config.toml
num_hidden_layers = 15
hidden_size = 768
num_attention_heads = 12
num_key_value_heads = 12
head_dim = 64
intermediate_size = 3072
vocab_size = 9550
hidden_act = "squared_relu"
norm = "rmsnorm"
norm_place = "pre"
norm_eps = 1e-06
positions = "rope"
rope_theta = 10000.0
rope_fraction = 0.5
qk_norm = false
attn_scale = 0.125
bias = "none"
tie_word_embeddings = false
parallel_block = false
init = "uniform"
init_std_qkv = 0.0176
init_std_o = 0.00321
init_std_up = 0.0176
init_std_down = 0.0016
init_mimetic = 0.7
optimizer = "muon_variant"
learning_rate = 0.00129
lr_mult_up = 0.84
lr_mult_down = 2.0
beta1 = 0.93
lr_head = 0.00342
warmup_steps = 200
schedule = "wsd"
decay_fraction = 0.887
decay_shape = "linear"
final_lr_fraction = 0.0
batch_tokens = 131072
max_seq_len = 2048
doc_mask = true
z_loss = 1e-05
train_tokens = 908300000
max_steps = 6930
dataset = "wikipedia_en"
MLP neurons of a small language model. Each row is named by its layer, matrix (down: output weights) and neuron, and shows model dimensions 560-687. Each number is 128 + 24 x the weight over its row's rms, rounded and kept within 0 to 255.
After each neuron's rows, "raises" lists the tokens whose logits its output raises most directly, leaving later layers aside.

L12.down456 [175 112 114 138  90  62 106 130  95 135 123 134 156 160 116 116 137 110 131 168 151 116 133  71 122 113 145 144  87 125 133 118 139 121 144 163 138 138 124  79 129 122 141 155 169 138 113 130 122 109 145  98 157 101 135  99 122 169  99 132 132 155 119 128 132 134 120 149 125 161 110 127 107 152 142 108 129 138 139 119 149 151 135  99 108  82 117 111 154 149  86 110 142 142 123  64 142 127 153 123 128  88 139 140 122 119 134 125 131  97 127  98 150 136 100  88 116 121 102 109 120 102 146 144 133 149 128 103]
raises: "'s", " &", " et", " wrote", " himself"

L12.down1860 [167 139 115 114 179 173 155 127 151 203 151 110 138 187 106 116 102 134 122 160 108 102 137  97 156 175 157 119  92  98  94 134 118  60 142 164 164 162 141 125 159 138 107 133 115 125  91 135 128 122 116  86 106 127 161 170 135  87 122 138 103 100 147 170 145  99 118 108 166 131 145 105 130  58 153 135 149 132 100 154 131 118 172 141  99 114 129 104 128 145 126 142 126 139 124  97 124 117 143 116  94 154 107  81 158 145 124 142 106 159 133 102 115 109 123 179 141 127 108 136 107 155 138 123 138 145 123 115]
raises: "asing", "ama", "ots", "as", "aj"

L12.down2004 [138 133 159 120 108  60 137 102 131 111 119 126  99 129  82 125  93 121 127 167 131 125 104 157 151 110  96  60 132 161 140 135 128 122 129 151 118 148 155 172 161 115 173 149 117 157 134 135 150 136 111  73 119 151 148 119 164 154 138 141 119 162 106 115 111 137 120  92 125 117 148  81 129  78 138 157 149 136 151 168 159 112 110 138 116 147 191 164 125 142 152 110 158 143 122 105 152 118  85 113 154 160 150 147 131 114 155  99 129 108  65 138 121 122 130 128 147 113 120 147 137 122 101 132 110 121 104 105]
raises: "pha", "ma", "vo", "ess", "p"

L12.down1874 [164 113 146  98  91 127  69 147 139  97 120 110 139 125 108 109 101  97 139 124 160 107 168 176 111 126 123 116 117 139 124 112 148 141 171 113 119 105 115 118 135 151  91 122  77 131 135 110 134 103 100 136  98 125 132 111 131 112 107 107 118 151 120 144 142 154 135 120 117 156 131 117 128 163 119 144 106 113 121 154  75 149 111 140 127 151  90 115 111  93 123 128 142  99 119  65 120 162 147 117 127 174 111 128 107 125 178  74 165 145 131 103 131 150 154 131  96 100 149 124 141 122 125 105 138 199 173 140]
raises: " World", "h", " tour", " W", " pre"

L12.down1303 [ 99 172  90 166 116 114 141 123  99 131 137 136  99 157 156 124 114 102 129 138 146 105 136 129  99 152 140 149 145 147 141 140 163 160 107  96 126 146 131 100  96 175 121 101 110 135 118 126 134 119 112 167 150 135 129 125  89 111 129 117 121 100 112 170 134 112 110 113  94 150 135 131 112  92 122 128 116 154 114 102 148 124 160 117 139 137 142 130 112 143  97  99 115 112 120 110 184 130 149 130 135 140 151 151 143 127  88 110 136  97 132 127 133  78 159 119  84 167 100 132 124 167 113 132 113 126 106 143]
raises: "off", "illa", "iac", "ij", "ians"

L12.down1437 [141 124 131 144 124 140 121 162 138 166 113 151 122 157 112 129 142 118 152 109 137  64 101 150 133 145  79 136 143 115 136  94  90 126 116 132 105 110 114  84 105 126 116 135 147 126 146 111 132 128 132 141 101 139 168 148 110  81 153 139 146  89 122 123 145 154 118 114 122 110 129 155 127 139 111 123 126  98 103 108 129 108 101 112 102 140 123 121 152 140 140 149  95 139 159 117  71 138 128 118 125 135 112 165 144 130 115 125 135 125  69 155 160  99 163 110 119  96 142 119 141 139 164 151 115 132 123 173]
raises: "–S", " towards", "–", "-K", "-H"

L12.down2767 [138 143 151 154 129 137 113 100 122 119 133 149 161  89 170 143  97 127 171 143 133 133 113 172 119 100 103 129 101 134 155 120 103 137 113 149 152  97 155 122 122 121 145  79 150  97 156 129 163 123 136 104 160 113 145 138 152 104 111 142 126 140 107 117 102 181 106 168 103 132  95  97 137 119 154 148 129 110 125 156  98 107 153 115  99 102 109 128 155 133 129 133 112 111 102  83 124 127 162  81 136 156 128 126 116 147 162 125 129 151 135  99 118 137 122  92  95 104 131 153 124 148 136 112 165 129 122 147]
raises: "к", "Review", "k", "ks", ",\""

L12.down126 [103 142 121  90 161 136 143 111 114 106 135 114 136 143 148 114  98 133 100 142 114 180 173 163 163 130 177 130 114 127 150 133 132 126 113 148 128 161  90 114 146 117 126 130 103  92 164 125 115 103 152 138 119 102 158 122 140 137 156 111  96 112 180 124 113 129 221 163 154 117 128 132  92 105 199 155 102 128 180 129 161 121 129 103 183 105 120 100 120 131 108  94 123 139 138 108 152 110 116 116 108 122 157 131 130 151 173 122 153 149 139 151 134 136  98 145 126 110  84 117 111  92 118 154  86 145 144  98]
raises: "aries", "ais", "ary", "asure", "a"

L12.down80 [146 158 170  89 158 149 127 139 144 154 155 149 132 139 166 158 146 112 141 150 109 103 142 115  83 131 110 123 166 130 128 169 143 142 159 141 126 133 117  82 114 162 147 147 157 114 103 135 107 106 128 155 107 137 142 125 113 110  94 117 125 127 159 113 149 120 115 124 143 148 159 114  95 163 152  95 124 157 119  97 138 156 145 172 149 102 142 134 119 137 115 132 105 154 107  98 119 145  90  96 121 132 144 123 160 122 148 174 111 139 128 131  96 157 146  88 153  94 129  77 134 111 112 119 121 134 101 118]
raises: "ased", "asing", "iller", "ase", "ano"

L12.down1426 [135 120 131 109 161 128 102  76 142 118 112 170 164  96 169 149 145 143 136 127 125 106 133  86 154 156 136 122 119 105  96 134 131 126  96 133 134 101 162 136 121 155 132 107 104 170 100 115 132 148 141 107 134 136  93  75 118 129 111 124 144 134 163  97 132  90 164 141 157 140 144 112 116 113 154 118 111 120 152 131 158 146 140 147 142  91  75 100 147 102 147 110 108 104 112 125 146 191 169  92 117 123 113 138  98 107 129 121  96  92  92 116 131 134  73  78 116 111 129 129 123 164 115 144 121 138 130 130]
raises: "et", "ending", " first", "alt", "eat"

L12.down2067 [142 108 143 166 164  93  92 143 145 126 116  95  88 111  89 116 132 119  97  97  85 116 102 149 144 177 132 131 123 147 105 127 133 122 134 101 127  97 146  98 130 124 138 122 144 123 121 125 138 103 124 134  98 137 128 155 102 132 156 129 169  92 135 147 123 176 144 130  89 155 144 142 108 126 100 120 117 122 121 142 118 131 112 136 114 125  97 170 139 167  87  86 110 129 127 127  95 142 122 146 152 141 152 118 159 154 165  87  92 142 131 142 135 123 140 159 145 165 156 113 116 192  85 130 103  81 126 111]
raises: "ols", " date", "ler", " spot", " en"

L12.down1157 [125 160 186  67 131 147 134 133 126 132 132 115 118 136 140 118 117 110 149 115 140 153 134 168 114  88 129  96 156 151 104  77 149 134 160 131 201 117 120 125 114 113 158 133 139 112 120 124 113 100 122 116 149 124 119 184  94 147 123  97 142 121  43 150 138 128 107 141 145 130 129 128  84 130  95 147 130 103 127  97 138 123  80 116 112 137 153 128 121 112 128 124  98 149 143 167 130 115 101 160 136 126  99 157 136 156 181 139  92 108 133 119 167 116 173 136 140 118 165 127 126 162 186 141 111 121 126  93]
raises: "us", "ict", "eg", "ym", "avi"

L12.down1545 [134 141 147 117 158 166 151 107 121 179 171 153 159  97 136 164 156 125 136 134 155 105  85 137 152 120 100 127 132 159 127 128 111 180 118 105 108 101 120  96 148  95 151 107 119 138 146  88 140  94 135 110  69 136 123 139 102 159  99  89 103  99 112 131 125  97 137 146 102  98 132  97 130  69 154 102 178 126 159 157 126 113 150 111 108 173 123 137 137 139 118 142 126 148  97 129 118 110 122 134 115 136 115 134 129 153 141 106 144 107 134 153 101 174 117 118 128 134 145 169 146 137 145 140 134  87 129 120]
raises: " sold", " also", "il", " ab", " officially"

L12.down1986 [123 147 157 148 151  75 120 123 115  97 139 139 118 151 194 170 130 128  98 106 161 133 136 136  91 102 135 140 111 121 114 114 148 119 150  93 142 121 155 131 118  78 113 116 129 117 120 134 140 113 132 114 101 136 155 140 137 183 145 133 113  98 127 115 132  85 128 126 122  89 122  84 166 158 109 123 130 130 141  93 114 142 133 127 171  66 170 149 112 134  78 124 116 104 159  96  84 162 120 134 124 117 115 183 133 153 168  74 112 173 130 169 134 116 102 161 125  96 146 111 162 114 139 154  85 131 156 131]
raises: "F", "rt", "ction", "ayed", "ás"

L12.down2729 [113 115 132 154 168  87 122 113 101 129 107 127  75 127 110 107 134 180 105 143 176 159 140 128 141 137 103 114 105 143  84 110 103 157 104 123 119  99 145 110 141 117 104 156 136 120 139 172 127 134  96 124 129 151 164 123 149 117  74 135  99 148 134 151 150 157 100 110 110 141  81 117  72 115 123 125 108 118 134 123  82 138 115 155 172 131 133 144 109 129 114 148 104  94  99  89 140 161 115  77 108 160 101 133 145 151  71 112 150 163 133 160 128 149  86 151  95 124 110 151  87 141 160 103 101 191 134 103]
raises: "_i", "_", "_{", "/", " Design"

L12.down3053 [ 77 125 116 146 106 111 121 129 113 166 125 164 117 128 115 147  73 185 158 123 137 111 123 119 103  62 114 104 131 100 134 153  83 166 109 109 137 171 132 124 115 127 151  84 140  76 123 183  51 103  65 155 150  86 132 110  79 154 189 165 124 116 136 143 135 102 117 133 132 162 108 129 147 130 136 134 153 135 117 154 132 135 129 141 115 147 122 113 171 113 146 122 112 160 145 117 111 116 104 146 134 132  86 106 123 134 122 124 118 140 134  99 139 126 171 146 109 108 110 112 121  83 105 116 154 118 158 169]
raises: "ty", "st", "sp", "gr", "xt"

L12.down2928 [136 130 121 110 178 166 117 142 161 106 143  96 152 157 156 162 128 142 156 135 117 130 145 113 117 104 120 124 125 110 131 150 128 130  77 120  92 144 178 140 157 134 126 117  94 141 136 111 113  98 136 196 117 167 125 144 179 127  92 109 144 127 117 115 115 162 125 142 149 162  96 146 110 150 133 134  90 137 136  93 124 111 125 119 108 114 134 147 100  93 154 119 141 104 130 154  86 143 124 114 142 149 115 116 109 143 138 132 172 100 160 156 140 142 107 163 145 139  92 125 133 121 168 139 130 105 130 153]
raises: " after", " for", " because", " respectively", " following"

L12.down626 [127 111 100 111 152 118 135  80 108 126 121 114 149 120 103 142 132 108 141 120 115 114 112  94 134 155 153  97 112 100 122 131 110  91 103 110 123 110 169 108 113 107 122 169 118 109 167 165 157 169 105  72 150 158 139 154 145 128 131  89 101 138 133 107 131 116 152 162  95 165 141 137 143  96 169 140 117 141 131 114 123 128 174 146 109 101 114 115 132 135 127 138 153 125 160 108 123 154 148 117 183 165 110 145 213 148  98 139 123 142 117 128 114 139 120 110 125 137 103 102 148 166 110 124  98 125  66 149]
raises: " reason", " matter", "anned", "enth", "eds"

L12.down1536 [112 141 101  97 127 127 138 147 122 121 135  96 149 129 128 124 167 153 121  85 137 174  85 140 154 124 113 155 108 138  65 115 140 116 110 112 100 126 105 117 100 135 114  89 118 123 158 153 146 149 188 133 123 181 120 153 120 137  97 101 140 135 150 101 140 154 145 139  81 169 139 132 112 116 114 123 109 138 128 138 140 134  83 111 113  98  97 132  72 157 112  98 129 167 129 142 114 132 178 134 162 142 146 141  86 115 119  79 132  95 139 117 104 137  99 112 169 143 124 140 150 152 121 136 116 107 166 103]
raises: "ement", "y", "yd", "pass", "ise"

L12.down2982 [ 89  75 156 123 110 161 147  79 100 142  94 127 141 124 134 124  96 117 132 114 141  88 140  73 114 152 150 163 149 125 151  84 125 137 111 128 136 109 156 129 141 148 164 105 126 171 101 129 124 140 147 119 132 150 155 115 134 136 106 141 135  97 140 102 157 148 144 135 102 128 104 126  99 113 146  73 140 159 138 101 154 138 127 114 127 111 118 159 164 168 117 133 101 119 159  91 101 133  96 100 114 124  97 102 144 112 134 119 101  96 135 100 106 101 137 177 128 126 135 143 145 157 125 126 158 118 156 159]
raises: " help", " ass", " aid", " support", " per"

L12.down892 [124 156 187 129 143 154 140  72 124 165 131 109 130 128 153 155 139  84 129 122  98 120 115 142 184 147  95 126 195 132 145 171 137 151 150 132 120 137 153 130  89 113  97  89 133 105 129 129 119 157 152 109 144 167  82 142 111 139 126 128 155 137 138 138 112 164 132  81 141 163 101 136 177 162 134 150 164 107 120 116 175 152 127  89 101 115 169 111 125 128 147 103 132 121 123 138 118 105 172 108 119  98 120 131 128 101 120 105 117 146 148 137 103 114 144  86 147 128 106 138 124 139 112 114 134 132 180 131]
raises: "lected", "og", "oss", "ogue", "oser"

L12.down2666 [142 148 150 137 119  96 145 131  61 132 138 130 122 132 125 121  94 120  96 196 119 201 106 129 108 131  48 139 116 152 103 134  93 127  98  93 123 133 155 142 158 101 129 126 157 109 134 134  99 113 156 137 118 134 137 130 190 122 110 120 144 110 144 124 118 109 108 110 160 149 145 129  98 111 120 118 117 129 132 140 125  73 158 132 167 153 139  86 110 116 157  88 123 154 119 127 107  69 109 171 127 140  99 120 117 125 109 135 135 138 126 130 138 104 177 116 115 121 128  89  91 117  87 117 110 107 131  92]
raises: "he", "ikh", "se", "ik", "ym"